{
  "d_mlp": 2048,
  "vocab_size": 34077,
  "rope_fraction": 1.0,
  "qk_norm": false,
  "init_std_o": 0.0,
  "seq_len": 512
}
MLP neurons of a small language model. Each row is named by its layer, matrix (gate and up: input weights; down: output weights) and neuron, and shows model dimensions 341-511. Each number is 128 + 32 x the weight over its row's rms, rounded and kept within 0 to 255. Numbers have three digits each. A neuron's up and down rows have the sign that makes its largest values positive.
A block is one neuron, or neurons of one layer that tend to fire together. After each block is what it responds to, as a language model described it from the Wikipedia text at the highest values.

L7.gate845:138106128195108149170183160129110150103169117089138158192138157106144147140102065157152136136138135120190120114083122134131087122136162170081137125094089134113138084133142114106152158124080155091161155096080107146109151124096173128097072149149141103104154113067131158109118131158139112082164170122128119126137158142147076097154172180134072117135112109068137168085164133155116116155210146122135166124064093119131090099082127176063229115132130179124102121108120104079159087115154146110106154128168122139130093191131
L7.up845:082143125133116138163141139059115055160139049152094159146128091124136134135155103065130129110101049097144150119112126141162119135109178127095112146057108082165169144145123146134136114130105139168102192119138122124124073151120183131091089102125103144117131176092147153112079111078063104138201157073078197163119080114148100121126156154166173138156127103096143149067106090158137094144225159153148167099116089129104184173086176105151104162107088163163149149137134133127156150101172136154082170114163091126105150171131
L7.down845:156155144078165102103098168176187079103141135162138129127084143116124119097123125171129170140126133103067136222202120064123138113059139103142153113117172156130130132142079125112143154128123095086124136149144123108110071114156118208094175153123132113150184157155163160176109121137133176109053120127132047125143111138089103128150135120076169098126101156185096109135102105105143124128148047072126153125070137132102157146150158131121124124119154103145145158117079118079128114114167158114125103094197116064159167074143
L7.gate1146:123121063116133062096120148200103092170154079113151161168138123069105164093104098160092160165085108110090055113099141096125115145124142124115110110151113131100120120086128105099081150095175118121119126140143080157085145087118127115124141124181153063159103114145141145130084179150139128098088151080129154106152113139190122142147091154143081083174096104110108076132062130165105125127078139129127084111132128059191083118158090152216157129121149093183108111183161161088117115147105077085110133127158121144112190192155
L7.up1146:165095098094135114156139052155131081093172085164147084142120109115165103155137141073087175141114074091127109178111131176159099141152098110147097173138161136128218146064143190082121157091112145126115119140187138137094119165145108104182173124155131113169114174108108133114152081120131153116179185126121134127110103097109180146083134164115156059122133060067090151142095080125096089096102115206103161171109108202078130157168178105081113108139149059188123163203154176112127137133128112118109142129109082108101119149106
L7.down1146:085113153161077163107137131120170082103155132128135164134074137122110170187108168107159138097118125120152178125161151158124171178123142144095138138170152101152177157139114105157081090106128152099163132155159143092119103143088100117096065158090072123103158060066152144143138132083141100144189113122098141161148145120103151166118123154079172153106075115094112161167167156076133090124180138180177111150144128173099143098088145147117147157126139128135148043117068112106115139225152150134084151091171123076124159077115
L7.gate1190:114108171173102111156145124182058150112128072092164119140128136134125131107206130166120085161162129108181141107139106069136136054171137130129039133077082090103130090139082176172155125125057133107163110104158205105105155126046122164093113146145154147161121151146162164177152130062132131146084109093163131105160149094089186126111162124177116137160111160108096124111192111136114102110101110134157127076138096111177111164165106129096067116088150123092124137112165097116141164152192115044142149105151101100106140078079
L7.up1190:137150161157110132157084100139123158107094052090152107198162106128167101122145099112113094167158132168084128144108103132101041094111162102102108146124125107138159110149147126112146122092138170115131123102132109141112182142062103150132133156091066212134124105121126138157111181141201088190081128096111118131171104138133134111168115127151046124083165134113094153120215091148117080070160124091104104152142137110128108148115140156123084141072130184182131117185118154030140084155135152084168119165114148151179129101122
L7.down1190:133135126169111139101104146101133137125184177105103078191099125100173127071136161087101101118116156068116174207127117137117120093115102096110136127176135117140169116150169109129187152106152078087167095162129136193153089137088066096167126089217092114117124099155134079100116052080172101112098131146127088153111116126105144170140140134165142109161125169113074042096096131155139128161136131054083074112149125137188126108075091143153122121114161083118154125123128156080056158101166136086164105166142140118121173139166
L7.gate1611:181121179150144130155186186070175117144127073146121151068126147144122108125159081117113137116102099148140171110126135135110122139133110094140129130152186160121163099061121141094178172148080121155113152105113135144210149193137074161138143096120142153143102165163115142085101132082121147083083153118151097109127151121134169097140138125110139133131075144166067120101114138158093114158144102181113172098175047130128092092097124091140096054146127068136132130171182103169142118179121148107131113144101037092063106159158
L7.up1611:151162124175133154117107136173153135161126128146121179140120104159118150143137110093101156112129072166064161178146156122085186113149145104151110160122136134099137112136089130102181074164117138200107088137102133153229041114135162051084077137121102171181214189134115105171141142130106088200118117128094101141159097130095197157102168094053151150139108151131115085137160156126175093134098161153118125136143115114124136155147122082135153077113186137080136170154219107112103164113100102089163144152124158128133148128111
L7.down1611:119082157108179156163142121114120148071173090110127072168126175111111177132101126170151184201151130167095125156134124083108104147170155108198099090140139136098097164150161093118115106114180116113123072166151127155149158123112159104146142161136119155150132152063083122201155142029115164175087126122137138157152129140129150123159112148111133124090095164137114101148096140107146105145129131109079152126158082099150112132153117113103031136113116139185058143144080122184159134138141106080155148094134149127132158115146
Comma after dates. Mainly the comma between day and year in dates like "March 29, 1979"; also commas after place names (Uppsala, Sweden) and prepositions after nouns (of, for).

L3.gate1893:138165161169194135118131063142137205160094117130147155156176085179114114123160136114119153121087100146133141109165101136101094128123171122161124102147144148104114095101148153119172069064106128115088163154115097093134081108147082158100121153147116087113117114117109185083142156095097108107115128071137173173159169131076138180064112107100117172216126111125135121105118167150136136119132156119132146134163117111147108097150148123115118148101102137111130070169063131061111114114138113132123152118071148100099121172150
L3.up1893:137097179175142116067131087145122082148064080175200172141104115076127068136108119131132107133128091116159177136100133142151107092139163119089109123189151139074143153155127101112140102103136128125111121111103116114176099101108087146169070091139098123112093118127177149122120055071070116117086165135138158099104141131143166085041145102141075120217145143140120174108172178154097102100068215108092074127166131087118097123145087097110145109098090098154116156128122175065100085094211077136161069145121117092093178111134
L3.down1893:182175142199100160104156088123153147187116101150154154165165127154150157097094125108167096100141112152140173122142135159099066102130074122142128109199119120091119104110130141110109113080084174141141118158098095173149079140182112144120134112136141128151109121166140125070171204157116134138068110071178139115069161157096155070073103077087086126134092089145111102147110102125174112174113155167146133195142084116191081150120158120113110098122105111112101106166135155094099118094118114116143111113130140101154111187157
Full date, before year. Fires on the token between a day and the year in full dates, such as the comma in April 11, 1970 or the month in 4 June 1589.

L2.gate660:160109174159138105134161114083110123149144099127175116167107105169151096075130117173096108165154080175073151118058097120118091149145164149101158175121134123133107130118105136066092123162180097123053095101111131131131138096203082140163084100139117099096110059165133115122117159168105170087061116114146123138073102081102131121158198110112137094139075116134121131088098128180131112118064087141143143115121176109196104159155134145127155117149123142126077161125144171116127059126201132136123060101142202162121175153147
L2.up660:117197090147124135164130126144127089099117139127086134135145140149168177211171103123067123110088147107136097132161182109083139036161184132152130125091126109163156108161092135174161109062061096116149130099135165161172128114071127165137150143079129166119159102160124129167110084125119134103135124161128129089189122176054134150107054155074142179139120141160095077126153112115077104100083136188146103135148137158067154105102113184122191098121086097094107152191193099097129114103114102166069096099137098141147118139154
L2.down660:132091148178130136118140118093046167150135115123176122150109114141165112074142124127120119151093092167078151103055114165157097112128149142162148108104126126170132074143121102058121150179185074130077128115120085108067151077168097151135084107136148122169115100143137158086163137129083174122085117118142100123115132105071125108189189103113159083115143124095106160112053144167149102108120131081086132121112178104221084175184130134095160156093122138146075138132135141121095150147169133143176116142125223163131158163188
L2.gate939:164149108118156069135136046111135152094123174137115117130130125136114098107083121105142199181157074169159097141137109111177102106089142140136105168136116125105137139117137138136111200137114098114179134147178172121202183123141106032096126116091065128158167130099120113074117131166088124070143104179094123147145143120206120153113127140137152130131133147155093152121123167128125114132103099137160134140154105135105110102141071125132149152081166148169124173081113066143141144130154085150154096071163149185112132115101
L2.up939:179098130069095143108181089155117062123086099115173140124138139172186162136113164159095119139108154055135163108098077152088084090136092164146115155152091173177135158133054123137109158133120142082100068173096126090060119127118157119125140101148133104118090130133129120187129164087147058185112121087161147119127091143110149120131138085128169151182093130081149147135115129078080089121157114122130136168147130089111134126143126119159090123108113164099123147183128177095181097132164072103089122156045176107133092137120
L2.down939:128127114133113142088096051075079184115134166122101140176171163086144137116137139126121135119137112167167164124137093108170099115217064151145113164144081124116105146126096070128135157076154111095170152100126142071124147084100053068107141130060097116155167127130068119147095164115131091154139115166142102111089142131173081179103132120150079133125126160131111146104173079077124116128096117158194069104140142111125129134138123082093107122181128094115192136130145141143165150069125126182100063182174169141172107114089
L2.gate1323:163073077140129141152158107103149161128119074144154114048110125178107096170123105199141125119087086116159106169097102103083146118142111140167140102108165103129073053140141177121112069168055070141103160069104119144081144139146112138122105124106099132131087123146105136161168183104135133153126161050169181108155196208154092149178124152084135168114093137160138095084092116141109118116073134147089121134115087160095106165146128153161143134121168150073099121115167140065117077097133106127115116062114163106141143093134
L2.up1323:130092107093204151153140109151100146109048074145149131124060150171173136160089137193089097147160141084129105119143146117172127128173112123104103125157166196149122075194076097143143154152095056134112118090111093190183114098115113164124136134133135136142097120192087114153153143093101154166047127064069150116105147139125082178158076156108097127073077126123089061159124157191144097153159157101126085137185135139060117129118111148121142163102189165169094106123151064133113099173132118118104100166135132105144118077156
L2.down1323:138097125116140120136189156127110216122155197135140085128126148160165146071105148167091118100114131119152126118108102088089135111156155124110125115127137117151180117162143130127108143160083134216161142142090071109106085111120146145106094098162096126125121125058072111190146171131149147189147157048172124145145146136166140119097122168193124108101134156104155128101136106130135146104138128191122087108122104154075088169106179158106121105136164131156098119120126126136141128105151111122111141096200164129100142098117
L2.gate1958:112168092154123052165119104119152111141102166198152144177074153125152151107211106142116170128162123140153131109099091127113119093207127148095110120089078130149164147141144073180105124144149108169116119148081157171118140072156133118145134149112135116142088059115066138081139100129113123097161115112109038067085130168120124167146060135123101110151123140177131111134134102141154169148088173189147112134103125065131123130094148129136144075082127100141090170131169114103113141170145153143081099091141105136080159161118
L2.up1958:097150109121202146125200125107082117120109115126155154131090145094146099103156110134083128179118125111107071096127092142115191084155082128153072103097089140078171159080127154103148160133062142208096125136155113110156098070153112093107186115132086082149136104107143195138175144183113189100135143133115091144127206154130092162101087152089173157168151169149167161123142153125101182139143162125122130117161105074116119198168098094147114123054157100160062176129142113056164019147110078117064130153148150155152150106132
L2.down1958:099132091122174140122185164142090120135084135127130098140123133102186131081144093128099115138114127115098089087161087134138151107114087116205087123106087163078157155102125209081161152132088152151122100130162109118115080075098105116087215145130095140153147083064131161136178191165140177161124119117134116137131140154132130172104123167118136150129191129099121181088147147124113173129096186174179091122140097049084160178147096111122153153073123069204098123145164131094198058135127077148128158159125100168148141076152
Row-leading small numbers. Small integers in Wikipedia tables, mostly the rank or position number opening a row (| 4 | Portland), plus day numbers in dates and |---| separator lines.

L3.gate725:119207115136116182148142115136105089196131134171217101133108158035160119148129159093151189150140180129104157108090136108109165064144115153136083100111154118160116125148104078156127074107077110118110188120135165158190231140130152133056078181109166096148128113119155123170131085128130123138136134095085067124077168098086117073146119221092122190125132142102120138091089150145180160131145177166068213131162117135136133090144112108231161141182128142118102098216112135095124115140142111127131098117156135141100109090157
L3.up725:086128158128136093093154185149108115183175165112083131148141052092145118149097134184122157074169210109126119133152172091113078099110109163158093126136159107148131137141131131103098161190163157129134097106085119058116142078106141138144134117096103070212116185136077150188107158174046107116049065130087102153154118137125096181113154153130148098120191127095184144125123096131130098093111089121135170166116182171136134155106151145096100197136144140095145080083092118139152107084146150120125157146139125137150117157121
L3.down725:121181109105112148116148165147095143138099142133136112071105118093110076101164076105128114120117211132166190113135150084096120094161102165099112073173174144091142135139141078127090126118106129124167119107140115086149115121134131135111097100138113084162089171143093100135196168103126200123120097101097054123139165124148133147126104158137124123113135082080132108082127185075089154119152119171126118115112134170093162083139149125185199137148090126117106083136127102081111162085105100093116093132109122138128066121185
Tables and structured listings. Mid-cell tokens in Wikipedia tables and infoboxes: semicolons between songwriter names, inner pieces of chart names (Hitlisten, Tónlistinn), field words like reference, ranking; plus scattered prose verbs.

L7.gate284:162143178121124155147115168110080161094147133068096146165089136117145107115169125119174124145134116088093074092108085092135135075116113071153131126090090203113183127113197112181148161082164154173127137113114090134140138190082152101117127109097146038181131082113116128140131085191111102124113139089132150115161109100094164104110127183144161184158140116108165119164137113115119145101092130131152131165170084161109127116163122132132081116130138204118156097039130176059157143151140110157122126144140127121121123168160
L7.up284:119143132148131087116064161052087139148156107133107162140030130130146144132052152198162139131111107095117119121153157123133080099183101153110186155072171109120131137092144130157142075146174142163122164082094147143108129158094105149112200090162149151126176065134090092144092103106106152110106107108153110148142135102067234128094144157107098092163110103101112091098150156096108149100149116115126183133144087182134151159167078152126137160136126123173098101110151094066159198120177148095097104134087130162145169183176
L7.down284:106126131125090075206146143044089146199173068132136162106123105177132117156146139180147171062191130104093098148167122080145162105140100120149092130111139150138151112127128141143133146112134101136103148144138083164155171074085154088119084112110159081169103139080144097124188134173095124128097117211085126133139075086112120117106076171111135144100151186136120130138095116087121137113123125124144124125155123165091071093116119145118115105149160100146122093072108129090138182198144112121178159160134108107144154157173
L7.gate671:120166138126088152116223141079109167101150055111143101130141091064151139147106106098125129100085122121040164026095121138149110105129147129086177131104110118115155130072134099138147139176086085091182123081093149163142148119096170126113125151077130130094080076111188144122127123141163124115092132118130096139125103164089155119149092184101159141100146151123182160085124171113097118106163115190088148181131119124119114143123165104093136162145119197165154149068144080108084172049139116136120099193130163098117176107091
L7.up671:219152139125173120086159127112084124077110109027122113191165156123140137125167136109174079156171135132139147101201155173090142096120125106134155162098128189149118093138142128125123133130119099166115127080118153174085140106175150141146151111169148154124145180138093134066112083127108138118124195070131112126162107187101129098132137180153099107109152177129046134201119123119145175148028136114078101149094142100167158164116102131188122150126119100105114121112110163141133161085161154081080111113160104135149158167128
L7.down671:129147099195108142094196151175148160102141178089151068162121066158192219127065123110054173195123115191171132089158095127087113109106101043159218158085104129158127056123132150125191134109160044123140137081084112096141112114156149112154128103062179116182147196170148194161139120135172178097153152140133112137160128142164109103154084190148125151144149137165116163113161086157152146107127167072147094110186119095108099146089093177130175119130146153130168121137102148135108134152120142121108111137074132123127168102155
L7.gate968:156148134089164147144106050102112131131130243159162143074113170168133159096119107138131108152166134136158097106154116103150132099153135175084102098110167146098115122128139135152179127094164131176180075118009182183147153121120093130135144101096151124165116107162155135114103092137103072144155086144098141156089094169160179105121138143197124157131131143119109156141101102112066130099097140169146093085160161138146113165098107199069082140183181072142125127101165064148122080124180085118178199109160127088149109136060
L7.up968:140093150094086080149125124085103084111106135112109106133179100099105077164138142116147180124141140139110080097070112114181152115207139189134150109122131149082158094188111089166047057132136151121112080114115152118129210106087103140131132081123118180196079068161178147159134103124092132029086133140132102123145169135133111118095171142163115170095135192071173155181145156093100145096145071144127113102140121146159117062157173184134147157164147101111087135080144035084059100123143121103147123123136179087157102143130
L7.down968:120079098106096103121154087141077115132169154086113156149161153104148134133136175171164138100087132076092167153209108135103105125160122077094088113082115105086119169157119189142107111146150136141147170142120137112141099121095150138157119148166092178073180108136197115127112125069102143137143098082136104112127156121088105143044121107145097163115097104146153138134137105134086100136166101126198151125075130061085140110169080113156154136161092128173163154168130108049076177137099100135088134126142125112078124186165
L7.gate1630:153103138121184106159110098174078116173104156110153163128180112131178100119142181126140169167077092133098167118164110104079136099137055081141171114077103098191123131104063088118188148181148163135124078127075181180143128143174089107087115158096123127147050100115143194176118136142089104123135120122092144146163135022091096141079126217050132136122090160127141144139116087150226098140148136095214154087113163189044184104126115124133071116123129172118096153112114119101104124127149148123131140158083101098087133151040
L7.up1630:171159081179157114097168145148137135162114099099090154164106160115111110102131137145116123146065071049116114171081119154121128153138091123118142127161129123122075133111138169145126110134122102139088134130166101148226091167134140100118129175080078183069063072087146151114123054141113158091137098120114138113084080164132114123170182119143173115175134129141166110123189107094172103150119100138179086183183162130133113191109145096129190141132120128174088160121086070165166135117130144171128123142081114167160107128111
L7.down1630:111123035108085140118148174167171123104079186116103127147079119089092136110125121109141094177166124133075073102106113110122117111156127117112104164077117121134121085065110073135076078143073167120099114156116153070155166098118076087109124158124139102088087064124149199128154107102156144115075135136097134111097112121138098136105143181145187136131115106168146157126159135119211117085136100112130132148116129113178178121146113113109173149160087137067060137114156088131093119128133172115106100077047143228101095125120
Wikipedia table and heading words. Final words of section headings and table labels, plus list numbers and table-cell numbers, in structured Wikipedia text: "International career", "Track listing", "Review scores", "9.".

L2.gate848:222168136132119169153157086147180074106133085189114103069098179098205101071074085123106161089143113132127106115161141151086052123131064085130091125130136149153145129104119197159102119104123122147104110132131120129128122102115184142105105130132108083104097155161168183103142130143145092086112135096109165155108104136081143138138151116077082128079130123125158141146154126112069115104037112122124111171133117134208120102116044136126108156153063094067101130159091132125117142142112051101193152148116136113165105153163
L2.up848:083177125124116091136125095077164189127125117120134140097110129154144140108116128127090147072108118140165139108144115125121090134134040094064172084154116127134079120106127132122095125127179077180155181139159147150124069124117144153138144127100180080087155114117170154082069095074123148122162128131060093151145141116135114174099090136039119119231199132109128154130186129112125151146118109128173108221140073103153098113179139141147109087177042151159122127127075161176125141137198116114161091051102125090155117122143
L2.down848:131186134151134133131098107114178071133088100107151184146098158176158169166125130149126187116161072176137170129135160132141110131121046112100130125141064116161104117090114156124117132106060093156117120172145105145130113125129125163116098119098098094141110143144132197091048129124153131145113153064088139153095154093099126083120131136126115118140160156215164125130096120054058158195030090155166137198118097134217114064128136128096096162180121125104163146135032136105158144134146072080178091101121174141119129136187
L2.gate1092:099101202124103105151111198150145120161093082194201161167178130083115094080110130152121078134112133135140131119135126090184045133097082105140089134131136098140120156137129135132122187181096102161146100098086110158148140171165145175134186111110114096118142109091108144147084138064169188141062131164104103091215048097090098146135130148112112104079132113099141107184167118121111115134102174072142071149184107172136091138152166143129110121150120177168099166131119112070128170099152114085165100115156097102063127103133
L2.up1092:176150175051166089177089089139155113106094103138148115157130120185153121104112117103124107127171134145162143074165098121121117151205095085104137096114146157164136113125172090065178106155063095120053106146050101093138122106133165128114115138089127168112040060154103136118152091053129112136130142154174083119119150099112137113121115241061116148088151102192098131176178121163072127129108097120117100104128126124130106129141195120204103162143088172172133133096083117150126132055121153065066123134076114121091132116146
L2.down1092:084089154218079132163196146122138172142138124154110172141147122096062109143134147140114160151094195140153161101110109157179130142123088088199114118132123086091099146117137140112183177201115115096162101115111064131129135158157109121132156139130100129131145125155128177147105112088160151075128115126135149112172091141070111083096156102120140073113093143087153111115116150159103124112148158107135104119104084155119096152118115133062094099135151116129160136122115135130144160069122121158151055119168174057132140188173
L2.gate1193:099093156151104174149104150102161137115113112117126108117045087153105096110142198128091122114141155112222109137133153144139126062090145148063103105122182140089113092194162108129117089120078121121167192148095095123140145193094124162129134207149125092152144150141073182155077106130138140154133079164106120079117091125105144067111139127088144096115091075165150069148110116139139137100193178144188141096070125081129104068119143080079106070117167110106101093150086130083155133095151096119140132105110136120090104139160
L2.up1193:096136221107134170074119099109088157148122093103109103146140134071078141065129107163165101173110085193145166123120112163198165142112136146093134107124098114106062101153195116141173118090150136131118112080196104175154131053145161108239149133208132164119150178101137140121122129100107159095114161139167099097129122156099139107106133171089159111191105120173062159117077109145136155101150087188165169081201171123069131077160109108098164154206134102143169179102125134170077076142140092141089159077090118086091099066129
L2.down1193:131072112179129120196162123139068160122143144115163207086133123143126173106099112134140092056117097134162166147133123140175150186149124140152136188142062140147204112131094122114104129140107149151157139146114146102079161175125121151146174082164089126129104138125115098123134159135170150141084110103161114110101174158108216053076161156156076099140162126087085145082094142117165103154113105102142144181106089107148119068112107145133125145050059166099143069032128131128109182081126131056126133209189173156113192177131
L2.gate1515:088101137110118103093116151083150102185145134156136145128118140129146058138098130136087148155123156124126193130096153129149079140130183147117156204197192130095128104184140157127084098110108075114151137129086101145112154146170117174110132171116113128143132191166123157142106126088101112171052124082091125137178142056107137129091090140160093111166140116086128153109148154188155155145135211144128070184069124155154159168096066077122115136141133138139142140201125114092096134159130085156197103151187145116181120155102
L2.up1515:124115128144146164136140127160110175165116059153139154160146128122131086117119075116132121119109116124099133063148090124111154123143093120140122159078135114103103132114191110064133109123101155105102096092135110078166107123064184111145163121101128153113166102083185166142133126083129088115124087187126124145115140097077101108066158069098146093134118106108096136138143190167075139124149142115100083196207099130151162166121183079110171096119105146139116149128130114092121125031131164068164106134167073135067163094133
L2.down1515:116077143140105190111121149125110138111070057141151143141104140103116131131166124160135111095128134108063127141206089115064096109164136146128123081107148162106213114113088141144178184193099131163099131092117103111189112158119148145080114141100094126117153165134170133149166167147169087176108104044210107116140166127102150112128199113118096133125131114198098108137107149121177169119111139171199132160126098128125121107155160154113158096062063135146088129118143121117140121051074148061143093091133092128112112102138
Date comma before year. Comma after the day number in US-style dates, e.g. "October 6, 1973", strongest in tables and sports records; weaker on other separators such as colons and thousands commas.